Weights of a small GPT-style language model, trained from scratch on English Wikipedia.
Architecture: RMSNorm before each block, rotary positions, biases on query, key and value, tied embeddings.
Training: 570M tokens, 4348 steps.
MLP neurons of a small language model. Each row is named by its layer, matrix (gate and up: input weights) and neuron, and shows model dimensions 64-191. Each number is 500 + 25 x the weight over its row's rms, rounded and kept within 0 to 999. Numbers have three digits each. A neuron's up and down rows have the sign that makes its largest values positive.
After each neuron's rows, "fires on" lists the tokens most often at its 100 highest values on Wikipedia text that the model never trained on.

L11.gate304:506490478496569549484518519505522514479473518505451513533493496506465491490523519502553512499523554493504485501513475522514516458517493499540537532498485527491513498555513522491499481479524499462462508476518482494501508515495503470507484495506509490520471521495529520523492529536503496501507477479514526457501475535483504478504518515507481534464482498460519503474528498543489528485463
L11.up304:510500509477473480444487484451506478506477513482503491518516511520498518491526511491505509534480529535462506509502513516515480448514517518501515511499515490519490487513482515436479485582509527500508554468465521527505519507508456539526482499522545501462504540470473491480451523475522473503485549518508497488477504509549525496499497516457504516531477461511476521510419507492485516521473
fires on: " all", "s", "et", "mb", " of", "uch"

L14.gate412:445528566466524524496531549512512509508485499502487483491489506503552442515511482498471500559470468507517531555480538502532559558447529491461535535472524492516459528550478475496486524470485511435505449500507508491541501514487474495514491537523486478487493522505523480451506525488523508523515564505491526521522468527528507510524469468521469531510503520487521501551506468494494542503499
L14.up412:504532504468501551515538517488471563513515514493513521457501502523497511515512512522445498508526520575456490478553556448487508544496534525500484531509493519544499545512521523500513524506516522493499458499470463552504488503495514489514517541527504489504474496489450521485521517458479514500501485489485490516514522481509505484479525517541477504514500530477519526458511532507494490530485
fires on: " the", " at", "s", "ie", " to"

L12.gate489:478522503478490523563527464450499483496465492518503518483466534500524513480491472509497506474467514515459471557497484515512517484502536451498541453530456472523487526531446509475498528505459447506538496533500454491504512519479508516505505514477500516506473493547486463473538491498528478485515486524474538463512486467491488478549493491513490504503561495491474507486512455506446492519464
L12.up489:519521489516471481517519525490505502516488502498484473483516504491495499439505514510491470459476524520500486488439543485532503462475493520517551481501487489491495456565526504499463481499501490504485485482452485507525491515526507482508487475513551433504561481453484470498536484537470503521507484524517508520473523504495441499537542503530475496526510519487543511507528477524466497486462
fires on: ":", "\n", "."

L13.gate265:491455494468515476511515483505456450453511511537478533472527504499479491502467472536506492463480511537515474526504498515520533505473469495540486436516510507500502532537515482495504503548500487476495540483468483556531491488489522492473466483490454500498477509485478516475461501513497510515546470479489506551507470497534518542530515521502507489503483468481461503529524463512514490498494
L13.up265:449511501461445473473469509514517509446448478482479491439510506501514528481460504546471497531511496464509471500472448512504497505492524564536488486496467542542497487512521479500492454539493490503470498503493530528491482513521486530482474538470504522541459476485536531530502508496494508518506486491478501487499509525536479536512530498483504444498521526495477494495527533493484507531494
fires on: " well", " such", " so", " F", " known", "o"

L11.gate496:499522503479498540455520445504513474505480490507471525504510500487499530512526529456475544472509455514467474509482550521515533491499505452522438501465534489516490501534511497475459475490504508473541511543506499467520473506512521466494513498517477484508533500494526450472471557518485476502500476493461479486474499513498538533559459474474542492560483491498522514519501480490479498502485
L11.up496:502500465507548519527520478491516495492506515535521486492450482471491531531461466480526484459500542500486445506511521496496486494473467500491486514500462481487497502504468506499511512501495484518523526491529500502496465458497526507484449541513506483511505569506480460543502537506448536480532499498498496485462544504516485561531481493484498491501505484520548509518537504497502486513511
fires on: "in", "lin", "pi"

L16.gate456:482506526517488513486494480478498500488476479522491502512521482503531477490484495480492492459493481496507473522551503484476487516505489530526516486525507480519477537466483495492519497543485461481477473495477497522450514508485516491462548514500495490543474539477498516493524477509528482525445510499504493444480517466516528459483498470506506479476503498493506516518522496537469439488505
L16.up456:563499516517471463535507527528481485528495531496468497509523498508532544516508501447501472470500505478510460468477505453498473522468452482515443485492487499501509502563488471512495480450472473556492489511509469492498467525528524518482511508487492496505501521519527495508484526491510494527507506523535474489498500525514504514491551519506497560472462478456491481503532489501459555485437
fires on: ".", "ly", ",", ")", "ies", "s"

L8.gate393:488513494499518497542511484524475529533492550502488495545522484517501492467509517507468477533549443524513490518486501484486476502452482492464495486532493505456526452492536496465521498518500472507478460492464496520507487492534513472504449507505498487479471514498471468468481520477493486468492487475490496458483435506505502489507516515503503528486483514529463523524483487550483479494488
L8.up393:484453499522521485474495508497500500526517507505534462499501494534528454537529536523479518562541482497502497499479501502471453488473465523510467521500480482506518460478439464506500475494501527451505511432498485517509522509508454470522462501543527502483488507497540507486510492477501489514487483510490500488475451544457506535518464490494480492462552448509472483441480481545501510544486
fires on: " same", " no", "}", " that", "ub", " her"

L6.gate468:517509490530507466501506474504532513498519515492535574515447515505505490487523518464514511507484512488477463516484508470519499498501512502480518531522496552508541499475524528526544512479461505463499477524482511526508477490518483554447508552496492484534506513543469518472529507437512518504523544512498488491490525473502485509503494540504474475503518447533443500483516499473477513486496
L6.up468:477498530517509461527455509531528491513495519509503509525493539482541484465510465509501490513564519524480524500472509520501509468446536469515514494546515518503472535504485483510517489505524522453488515480484509491538495458490532479483481561542515478469495517485478464510510506512450509501505491529504501550467504477511467487495494476499496463454486492467529548517501469541493458505459
fires on: "0", "n", "p", "m", "ing"

L13.gate439:502503496508503516483506508463473528476492468519482522495471505484496521504466499485511530472501490518491505518429558501467522462470457535491497489502458492501495474508488490541498498499559516412528527498522469467474476468508524468501508490503512480488490499486467472473536519522512510487524487538544502513481466536484510496506545468481520504499482522525531499491514523537484523471488
L13.up439:515478490524504475529530540514505470431514516493507534528493469484482509498509493481516520476509533520482495512485503503485473518493530501517506515532493517485482526506480506522479512485507504440490480509478478511531473477456519551513502505516514494520534495481482457537483501458548526470460452482479454499489515531490521523483518525514511496497464524486549540521504492526479482529499
fires on: "ev", "ov", "in", "y", "lov", "R"

L7.gate313:492489498468485489511524524468556463506464456502537527468525487480565503512475437484511497441510520490494473494487480473479530484453474496505519522499543480534483500470486509522488519545488476506492526508491484475504467539494446514459487482482506496513493468516528495569471517494546483500498448497449490513472505468486455462520462470514541510478467474452540473465452501494505492489511
L7.up313:530521495464478507482466498516518539479514531516520543529504496477506521500465535467475490498495518486487506525486525496496496512538493532535524505529515455495508544504485591495497500478551533532531475458498500519495513522483484507527500506500496516463454495519482482438509501493538512513498511516533493449498506455476524535503507510476454519512487502517461520518470433508505480518476
fires on: ".", "l", "mb"

L12.gate305:518488494481477527503528521445508502496475529443469507526487476484498524466500465518465480544481485519529532476497514450489491490490514461525497514472512522541525510502490529441532485508475520487495491487521490525505492493462496486483470500453442485492512488522471455491483500492515489480549487502484479484506480556515492481489487500515530500495425519456485489468484497445522501516493
L12.up305:462482488582480499481464512443459546473475526512474516505469496503484502500537487494545507540447500513493520518502449470499532505482520504520542475501493482513484533527483503497489501532464513502519516531501493523510509453493499444450516474468509497494495479530477485500520491531462503494503504469509490507469505511483479483481455496515509523474487485516496539512485483455507537487462
fires on: "al", "val", "ation", " Val", "ve", "ave"

L11.gate344:543519500462519526499492479497497490502491555460484474492484473505540495468510531496469537519521531473516526546539561485509489460512551475501496515502465447483472525515468495509544493471479551491530519515514519527497480505470496475472476470499448429468514479525510499513516468531482424498541530535496465537510502478476484481514500506480554514493474489434477512489481433539525482486516
L11.up344:482474450489523487524482480495470528514449521450429500521498493507530556488489504500492460489489508493479490468484529478457512481513534508492529488504528549475499560515494521480476497477498512522534529532493487524519517472472472485497463480509515520479495512486491478503483509529501490505535498500492514528526441497454524495474496495491488517497479480486460551504498501526546464498514
fires on: "al", " Cal", " Sal", " Sil", "ul", " Val"

L12.gate615:511520539461525526480526485500483502490509471507515495481498476477489489500483527520530541576501526548537536498494501490521512442454520502538530486520548509536499461516481523487504462521486522520561495483520508523474497463465465532494518536497516482483447509514497503492541514479498439500540552503482553499499486526502428482517482465508489514479517500520518524543520471488499479509521
L12.up615:473462458478488520501535520506519524461522515532531495502478519522464479516542447543484480505504499492501508512552426486523489485526504489495512522494466533492509511482500461497473491477566487532480500510444488539478464478498520533511519495503514496511512518499483492470483514494533467527533479545544473542513500518476567493513529503483486462489531530496510510485517501504466504525506
fires on: " the", " of", "ar"

L2.gate50:510507516532507508508499529504452479481562506459473457451488512486489518459491497500538487463504498492464494529517536487489540506470477533473543499502537487459504520507481470482501511491519558512524501518523492502510510545495552492483449497479516504488490459520527526510513527487471470480503520571514503485516504497502465508476513512483483463513521480459527528493523492509503474472516
L2.up50:483484493488517457495495486521521512468502524484472500516550528490483515476509443461476476502531531478491450490519527493497508480521524474504520480519527519486496496477463501481488525552504521504517506532497503460499542490522487491541514556494481484516490481494505542517529482516532458516479507486497548494489525532522463513519522488493543502492486443480494469545513563501489505484523
fires on: " University", " Justice", " Court", " Sports", " media", " Financial"

L14.gate40:469469442502512530497501503478463497490489497500485506500469463528532450488552516479489483515513519503521523546490504474498505511469494516542536497480491508490510520479476529483519512509494509498511528488479467503499514465501470518511461531500492511464526474536489509535474484506497478521492491471464534486508529543465505488492479478520529497473525504496470510481538492537500475480544
L14.up40:507487501504497519486509473516552497544508445490506511516479535511500501486546530494508498508532537551500512507487506488497557508513486477481515497480422499494507429468519492526480504507479479533501469447501529487493491501467494533525527540506528486543510507503483485433486492504524492501507508493516555487520507476510485510564519529479488502547460454497498506486508484487513481460491
fires on: "\n", "=="

L10.gate616:496484516492506519493520493506485534496470478490502493478480510493541502529474502518548479477570465494471486502537491520508538521499497469487467538493454513486497555502500500495514490518509500493525517464535499497520530488473520503479516513504528526501492490534512500498459483463448506467553509456489488464500453489466533472474492493425483493527475452527491497507509465469518513485491
L10.up616:495493482489528495465500517506526513485492518499496512515497482491533544510483516509531486496547491460436477495549450501478526526529458513511512534462512489464481551501495498548474481516489496514515513488473479522549538515485477492508502497495527517524521516554511504498518518508449482501532500494460492488522492449474518463504501462419506509506446478471493498505531509511443485478493
fires on: "F", "f", " DF", " War", " out"

L22.gate470:472494468476463498472463530458527492515517538460522524467500510468511490498537532455555532524522509492487509495496498510513497502492475508530503509489537494459502455489535513471495462531471459487501466512525482494503490499432505471514515484458524509509477507504525499518461495479498500481504447460525443506483548493528502508491530525469527537499490529502481487470473520539513474519484
L22.up470:538499471499477483496498500447511433514491536516498511540483472525463471510502500491524488543503470500464541484506500504587475460501480504501477528523496511521503493477492497494513425465503463488492488499497499479535488510485477481506537484519490473498474465535510522527492520448519508514463490512534489471499482464501533533512559531465536494521476517475498503475508532500476455468504
fires on: " (", "-"

L12.gate104:454504460515477518541496490510493453528491489471522491506482506516503489522505448522484491474510518558497558446518474514550448463507505493442537461481498493510528525509521500498478542479508479467503448524488510487475495494525524491465507512441487504468478502495529537493476490470505493514490505506457492529503495488487507460527473501499478521499540536493484546475560540511547498497535
L12.up104:533489439500526526467533496528482506519448482474494490502524493453464440468471472531536483530510475497497495510489504462560508505496522467478487505514495507523503504526512529499494504497461499506480482542484527504499534495484488507517534513501506462521475483531499499567495495518484430505513531508512508473540494515513497510499486536482505464437489485512470510536522496489504498500459
fires on: "-", "1", " (", " ", " −", "\n"

L13.gate626:481477517481467516477520486504468488446488496483491553496509505543511493516489480494513467492526470506461456497525496496501503540455525492495502478508525456494479533493536484510509491476479510535455500487525500506541562536511474516462481482503505512530498470526496477494512447514505486534545503554488489472468517521546487479474535542498515567499492515501529511467471458509521527500496
L13.up626:465489583537461482502513495478464494537520522490483487487558477488509492548482507476469512509541507475484460531470542526545489521517470520507492512493512513489489474483527499490512489493494530522521502522511523472491486480500521502443486464516492503465533468450530485504471477499484502463529507502491486501504570489532468476507517486539535486516498496519487487491443494484483487513490
fires on: " is", "ly", "ed", "ally", "ing"

L7.gate611:477487465446525472495503516535491469451475489498496512485512493429518520464499471506466497478486526483469502508524487453486556471547465488458520517515505499465505520492530485514523535497512490537476507502512512514484521486490486490504524501503499483493517496517473536519486517518521489469520487501506491526499506482491481515489530469417512501507537483495431505507497539482554489517516
L7.up611:539468464527473490471515502487450478465479485498479517495499480484480481498508491479523514500492522499486514492497478546481488477511481473516480528473495528504505503527481495528545505480523495533481483479552549516525440486479533514529508476499501495547538484519520505507512463489435478489495486499477489453461529469479534533510563478457512515483558518494475520531501521492500523502466
fires on: " until", " to", " of", " well", " By", " –"

L2.gate398:516516500477506529502524505478480515443539507513480538526504522467486519505451511543513456508502468514525508460500486459492519531482493534507486463530466518514500494522487552503519481497489526498468490503475496496496493521482529463503514521501497485503515483528480505516480483523532493479483494466495503488473505458510529514477512551505490502553474510455514520508523470491530516525494
L2.up398:504518500513506517491489518495455498512538523463479491475534486524494476463453501470502511506495505539475501476546530525521515491528506455496540492520498461497499481496464490513514507462534467486447527538500535500504488524506505502470476503512490521459482460448473451501487503503456533525522527513494527521494528472512484467486460505517496502460490533553516515468480460482478488450510
fires on: "ing", "ion"

L10.gate40:500534525505523445543497510515488513488466488491519563497469529510509506504494538493507501493488523535493479490522528505514494505527530436502492503459572518524499526519492521483499470478520545492517523521539465460490498518488500500499469497486510487502483499471497471510555518475503495556491519474456518520468531508491531556529551509448550532492507487479484472477457494490527501491509
L10.up40:525463499501457496544464463497481494478489517476484474526515514507481519524501532504527469485503495424487475486534496463494469481540505503539531464486452518530539483521486494465510504478489510483509492459490500544502476509512502484501514444469489481502499488528519492492457432484464522465533514477455512486452517507564470517526480477516516513498462521523502493505483470479491498483510
fires on: " is", " was", ")", ".", " of"

L14.gate550:495498464522475540500541517548488503464516539517498536545467467515511549471463511450503513485548526476505478510502561491492469475493476514533498466522513549502531503492529500474493482526471503463495513512508517452414430469496518543434475518443498483489523479520553508491487511516488484501549540514465496542468520482460455513454496531512487490508507465498492546522455527512500512526495
L14.up550:498487502464503514564471466527483474493524509490504540486472482482505479496508523532487503492467476504458503535519465500519482522515506504505495461553515531507478504494529493550486513490516548472498485488506534512510481493501517479520473543522517460490456504453462455506495512540525504496488486490511474472504508493420486510474511461519455488504502524493482486536484461537521517503501
fires on: "l", "r", "n", "t", "d", "m"

L16.gate109:507510501516498514533514510410498482503474500457504503538547476510526508498449491478485497515443509483515502545519490486466485486469482488549504494524515503492516488505441484494488515512467473457493513526522452536485476428497509480472494490457481483469467497501459520490499506486541508548506507470493505494506530440529523486499494484512481554476474464514495518478489496489518515556518
L16.up109:482474477472557508504525532522533518493516531492463475502498523505474537504472484445483487522504508562511518517475518463487526491501525512506532497564468532481461437479501520508512511460483522547478478522501463507495489520538504486530518504458500495484512508506494547526556475479516483514521448565492525508517496490546479468500487515523474477577496554490523504534519499471503448511526
fires on: "\n", ")"

L6.gate588:520511508497498464481503443495513458529488489483474519507491502489537517442471503518496448482531504496509495494540492541474529478435481456495501508529521546580500537531477530544459488497509529489508539510506477476516510525529499485479500491508525475541499470492473505511512498481499491524477494515514511481457467497491493473479484548470478495498533509520492461499467523469531513506507
L6.up588:500525489449489482497458508481513522472464476504482497525511484486505533486476526471471459466492493463526503512486477482486518489467494494498473501550453513528464516517517532503477484475489487487560531451488502473535499498452499493453520513519494525491522466501561490509484503470532503503481506467495491474479486445498459521513459484522510512522457508495497530475483481483513524504537
fires on: ".", ")."

L7.gate429:553505510471535490507510472476482500501464527485493482514543534540452524471482510524479500496499491470448508508501469510507506524501477509479478522453513450469475500486468503515510477464478539529509513517517494488511517497516506521449502485494511532485485514461505503514520482478526500457479549499469499489513510514499498527482514529480480557491531492491480482472501478534539559525430
L7.up429:485513523506466491487511480494504454493511487518504520495550525496493475486467522489467527526526524484517476556502504503510549529471497484448473549485459507501492475502537478499546487513471527520542515529526515444499490508477490478495472492493525506470496496514487492492502451485495499546536525560513559493527480495537502456505450499486518476495499488477516486498473519487462517501498
fires on: " to", "ed", "ing", " became", "ated"

L14.gate211:472482462536465498528505508515473508504481484501490503471483469540468495496503506483511523466503528520498474529475447473526490498509537511464504507519484505490470478495491518501493520486499478523491507505499482507451510449529509510482478527495508414460523468490502510518479528511487495529487463476476497510457465500517526492469465488513475461487518547517488476493537520477499462509476
L14.up211:510498472450484490535521457506497506510515514512520546500499509509511491550517497481496500520516540528507534523463542500482525478479520470474519497500534495520528480505488509534467503463529473490570532470519498496536514477520515543513534526501499527512473507531487479465483505515549461472476491476503488501491528453526516472523498508497521511491516510492542487474516521515442473458521
fires on: "\n", "il", "==", "or", "mar"

L2.gate204:544505482512521527470489490532466529492530478502493471494484550493498489487497515492484506514536476511467491509524512499508462511508511480462508485495488533509511510470518510469518483495533527456538521515476499479439505445532497511494531506502506524487510503523506499502487522516517493472488504469540492466527462529513510535460492506443483539474493533549533480510459503518484519528450
L2.up204:497521488487501481478467470514483498463564513532486516488493532485547486516447544462568511479509539504493465485489539464532494501480483473475498485490502507520466471486526539495515538458541471508487490473501451487456516479506531474494492506510495509505472485499465512481476514471501471485496475519469514465439489505473491506492520502502488517538483513487553490452491526493473458511456
fires on: " South", " Bal", " B", " Bu"

L2.gate238:491496557515534492514507507492482482476506515475517485459458506510474502473474507492475500532521504510511491494507521508452514494520522498545514458541511491518501489543540511508453509476514477529484473453478464487524519522555514507542498506531473498466494452504506496523489473525499487491465515476512477499472457518484482478498536481520522479524484474497479520500514469506509522506520
L2.up238:503527521450453522448454499543480515521481474483463514504534464478514515516503459474494535528489549500507530530529521504518504480545547476504510501508530485511481501474472513480515489474399471474474494477542536477506503502516501485483519486413512492467527542489516468493471524505460506488534494482480492517471507468488504476467466491503477522483459503530467490530489497487503513473519
fires on: "-", "ing", "ding"

L3.gate220:453516511503458484504499491522459510508498551517525517500484505530466511502500525500474506523521491441531483519500480517501480495523507519558504499530484512517516466477501496495479494545484467469553504507488478490520483512483531508502512504531488502482480465478469480489482447492504535471534506532498503467486468471518475476505524551470487506525540474495458486470484498483525471462489
L3.up220:458524519496455495527524508497502458476545528495519566483532513528476485476473501529506454523525516512530518507500466494473495497476503548522489524455516483519558486568482496527487487523462451491497516528450538494471516526517496492489437521463478515500471503495496518436547534480503525507485507489508492497462520473512514543516495492457500514496514483466499505507518508493530535512512
fires on: " such", " known", "uch", "Character", " these", " either"

L16.gate517:502504526463514475506504477509537513491508525547507495476479475493508487472465491463452512515532481506479481513545481490522480568485524516532518533481505484484457483495529486512532482488531514525492497496510514485517461500497506554537501490481510517478501505472529517474483520398475496517465546507458515508452498487462489504489517495487477507478520476522459477497498438481520536496499
L16.up517:469516489538492445486525476512493505491464529531473522504512449494486520504485520439507510550477496497524475566526556478487514504470540517511499508476521475447484493472495499511490494547457479496523514502520522470519544478490502517491557523490480527494513507486481472493501444477458531485458481507530493503493529488491526488517526531511506515516545536490432507491494516504436487478491
fires on: "ing", "ed", " winning"

L12.gate317:494509448538558434507474460487497506470519445467521471510474500538491483539495467512500533501472521533506480448468516499509510471515466499477544491519495487473489501499476469500531506477450505497505525485569529511444534505513493543510477462496503533500484542501492472510503488492480496504510508477499508462458506503501502556498485497516502510492535502436527527474474467536523487506501
L12.up317:525491469539542543464468518489513469489509511508489485538450473523532521470431508482484507485484487471506510500487513543484549485516472534499507491475493480480488514531481436483506490459492477496513520486502487515486484512491471489527449479512537535488525487469480473496510479519447504510496503547454505513472464540491494529528486461530500510509537447478522497516476471521501486513503
fires on: " of", "-", "on", " |", "t", "new"

L13.gate30:532487514537558494493498474487519513525522500501517511501491472507488504517486493516491477505537526509497455513415494507465489563458509487477511523483459516508529469493479498525508507491504479492495493530452556486464436475533486515492459542479532490486460513486509468493428483514550489499470460507516441467508483474477513517460501537516475517522507471505520538517494505520482521525477
L13.up30:485500498523486518474458472541501474532490517523510489499528511528534487538514477459484516500452535482513469507502493534509484512497503546471533483483504482527540525528503532580478496521485482503521440515517479504526526446488534507493503513480507462482482452513444494512539492490471508473497501483493483478523506495528487498510505501497473462444533501542487545551478509459466519513506
fires on: "|", ",", " of", " opera", " as"

L13.gate156:498489530535543460472449532530537453471469504480508546494439495529502497477515507476521502518526491536481517544494522489505520497518501499471542516503523487488536481497500489471439457493487494486486496514547516540476479539485453500540520523488485473492489491441556466493497490424516503487505501483500486494500525487478529501520512471530486481513482483471495529503446500549493483497549
L13.up156:508498540499559498520460479515528498516485517548501522550462487553463471490491463500551505518501504517509495492490482536544511504535511523551505508434525505478514462452542483488565509485464504476488531508532489485536501485507491467531507485485484503501494495486501481469448489482443514465538504510448486466504493489506493522534487493502488502477503460484506467523484511464561481501513
fires on: " of", " during", " years", "year", "ing", "-"

L21.gate346:475503471488495466497507542529489520497516486575513470487449555494528530527488511530515520491481481508435530541475508474504506510457507506498530493480502463488542520477504526467538519489510473515514509496460481481518527494529529508506490479467469512461486510524489511507487497518461483439475481491502529517506500461493466480540534488479501497548471523535489487503501498549477487474480
L21.up346:507508543507534464533506525490541513531427478492512496510511488432537560517536526467475516474483527486529494500520509515512462516448512511472485484503521503510555471502511534542494458493530468462499519474494483480508495506487509528479502493546525466507487471531499502530464491496480507509515523483484506537475499513482430501510504523497485518539471492505483485513484466473484510493492
fires on: ":", " ", "b", "Q", "′"

L7.gate62:509457504451529498493510515510510492507493442501523487551493490486499498504492511512539473511553523466469497537453501508529484504516496491522513501517516522501454482457489503543478547531485481524507482519486542484493528524527503498506493491507564505521492505496493515514519467478485510497498487514469479505510467505500524487523544575498474543483522500464503516478496537508485496472523
L7.up62:503489523514464499476470483490519493506500501489525472490550517548517457555520476496498447470476522514517514470496533516531505499489495536508486499473524491512519515542489501492512488529512480534522460508516533503537521525505471527488554519514512467526493505497471499441511506493496481483528524486514500505516535503515491499524538528467501500534492469508483542505444495497517463513480
fires on: ",", "uch", "et"

L6.gate157:507529516520513474515507538503539480483480510527462472498469498563525524483494488471479508510509507502499472483522500483524464467492515457495519494499484514456489491514554487509553446514477507465499509517486482488502529472495518512528547463520527475462503480502464470539538497531549438479532532505512476515506494542517535530464535497476525482485522512540489545491540462507518505508513
L6.up157:508517527489486505506502519509517496538527471515462537500512531516500507499535521491494478506503489520482502441488496498507470490493544495492523486501495490485468526518523467508511510524459475535543452482462474491518501517453466504497488495559473478464535441494488491532478527497506518478492458489552528453509524468435500458534496511519534462512520488502498501456504482525472481522459
fires on: "al", "ed", "il", "el", "0", "ir"

L15.gate502:513477509490467486487483492505470492536479528529513499486534447507530507480498505475444480484511521517507483529495500500520469517526476465484479487501480488549504494496499514449432553521500463491530445473519529518531502538502482572524506486470505437513476455502469492455543479473533506462485531534467542497506506517517516473491511524490531495525486490467502512518519463508525469529506
L15.up502:510516481483504501527526543469460498530514483505486467500490491465480509481574496499486497463511505495506498525473498498507480481487502484468524497520529507517480513515560517479489539494559493550500486465505519495497491512564479507536514485513506483514485470485449476527529511489531469493508490508488503528511544496533483467432483469519523498509506480466509482456498528516508438471479
fires on: ".", "2", "1", "5", "0"

L8.gate456:483482537469506521484511486508533483514497491491545501509534494518469511495488525468501522485526473524489525534517512505490490457520493495481508485502482496498540511452529494476479498551488480445493492522512498528497480472521478540487527496461522485503536509556514505499479504501550550486528500514455508483474524478470518453478521525468472508491481532541525534517522514513461503496481
L8.up456:516487519504496474472494497509495440509482476553533486517533518504485503546492516517489504483467493514471496494488523488536492447530533522501486506514504480493500524485467522446508508460484494514503489529521522460488515523489510471525510522469525410512469511489550500551508496512492498512510499505530505475500507487497494517457476511489485497459469489497496500491523549503531466446525
fires on: ":", ";", " ("

L11.gate107:532482468477553496532500502491460516541532522464475511490521452511492436508478540469532504542437498507460509492525499532465481485553488497555514517486516506520488511512500492487494518503531503476528528556517520521511511522520494487529435536512513534514526495473470495478523511479463500519486496483466530517472496481506512536487490459515471509512502528510484484498511460481474521477500
L11.up107:514502521475523462524495517478481506484495492479510464496565463469488457471469519508499481484514514502477464490504508516489524449528517492487497517515500494499467523512545534453514502515523480515523547531510546522460518539497506488503465523493504515511515496483503488476494518483422509486525489501498481530468502477508467511523475490491507479445487510513515485524511457512463473487475
fires on: "|", " ", " Swing", " Turnout", " born"

L15.gate437:532464494547472532490470472507531506496451459529541492506512471464492514490484505480491460529500556494512515492504495503482509512521489494500510491498496466488521529503456529489471474500500482471482472481521499490537495473462495516483540493475540467499504511477555483540478510515517473488561490491490524498540486478539492478449459513519544522536535509497483430491512465517474517465521
L15.up437:507478506514515488476479475518500492492475486514484479569480445479484526499513489459535491497454544509502487476514493513490521531513469505508511489515463485427490500457487527486496533506516544469466509535514545537492530476509488497555508542496534460489495479490483538521514539489504467505524464498471520503479465508492415553510484479524495490486541470520521502493478449484456496527559
fires on: "\n", "==", " =="

L13.gate485:490520491459459479508531460488511460522515492558494554489538480502466501494473502498479491508481526483477486508502471528486487472526515493513512523517469496525520505503480514501447516525511494540516526479514508517492496495503478522508471491462548508550460487488483464511476517492556520489540498487454489482529493524499507522496520469487502524526472494501469462517489440530467504523496
L13.up485:454499496484511516506462457509508514524477489457497429505480506485506468519504486491461492516501497492497466494543466499497477520507535524534471474480541500502492515477516507515467518502492530532512454500465504521481501535515516566480492492539520486491509491496430520503533497485517500526556499509519492499474487488483436579556491465527467514536497503540518480512450521488555486531475
fires on: "\n", "re"

L10.gate367:492510486441492507508543518472489493472468457502496531505491512550532534486454531474530482473428482490523464496497512492529497451461501502522527446517475489503471498502545498520529501495481482544530527492474505500502533508464513507477522489525529510523493526527529483480521459496484514530501454533505463498467471489470504509488463495473497554500495480508493484492506495483487521503486
L10.up367:497525525481453530514483557454529515492499504491481555468532490505509475508527508462478475559486495540510507462492509488480503487506576443539473527489519468504480514502484514508524501509502511501478496499493448541516482534484491526510497445520509511479487461573492491513513518524530506523492534551545513490485518498500520507489455512508526505487486459513537527500506491470545505514469
fires on: "ed", "e", "ional", "al", "im", "activ"

L2.gate166:486488526510487499464496489478462502520513523490486470499503481531505531492506513465468559492520453542469528477492513470484492517502449486487497504521537533485523512505543453532498494484495491474492524508532525495497529515493508536511479495489460547490495489465521511479509499448540515506571484480499483532500516512525429541475490517553526521462478491554475496483496528472507520507513
L2.up166:454513509500506484453500481505498476525486468484539447520484531505485512475496503504464503496482459487446529521479483503535493528498444495492482495517492514498476491503532533512531501526485499481500470517485496521517526510521467508549485548497505488538491468518504494518479501477562454448480546457509491473510486504501451510484450537523531504506532465514497532489462483462563483538494
fires on: "5", "4", "tory", "lot", " degree", " kind"

L7.gate143:453493476495511497523457556553521496488491513484537519504504501525482504497506535463494472449517496488491503496522523527519511478513516508536451490513507485488517484485510511517436474514433516493505488453519470475480473539523507478516491517466500496482496520502524468469476505500497525434508513485463473478469556497459495453494537520477525522514506495528538541531502461529499516514513
L7.up143:490497472503467522492501531524515450480460530471504516502503493499486485486499498504521483490494494541481500523509503533508531508496476489485504501448513490508489540495481497480495478479496484498481486529514437497530530534496537512514469512479499485517489525485490466504473521532459521503497536497507505486495514473492493454415466490499483543511548506470510496458502520548444508506470
fires on: ";", "),", "ly", "now", ",", "ally"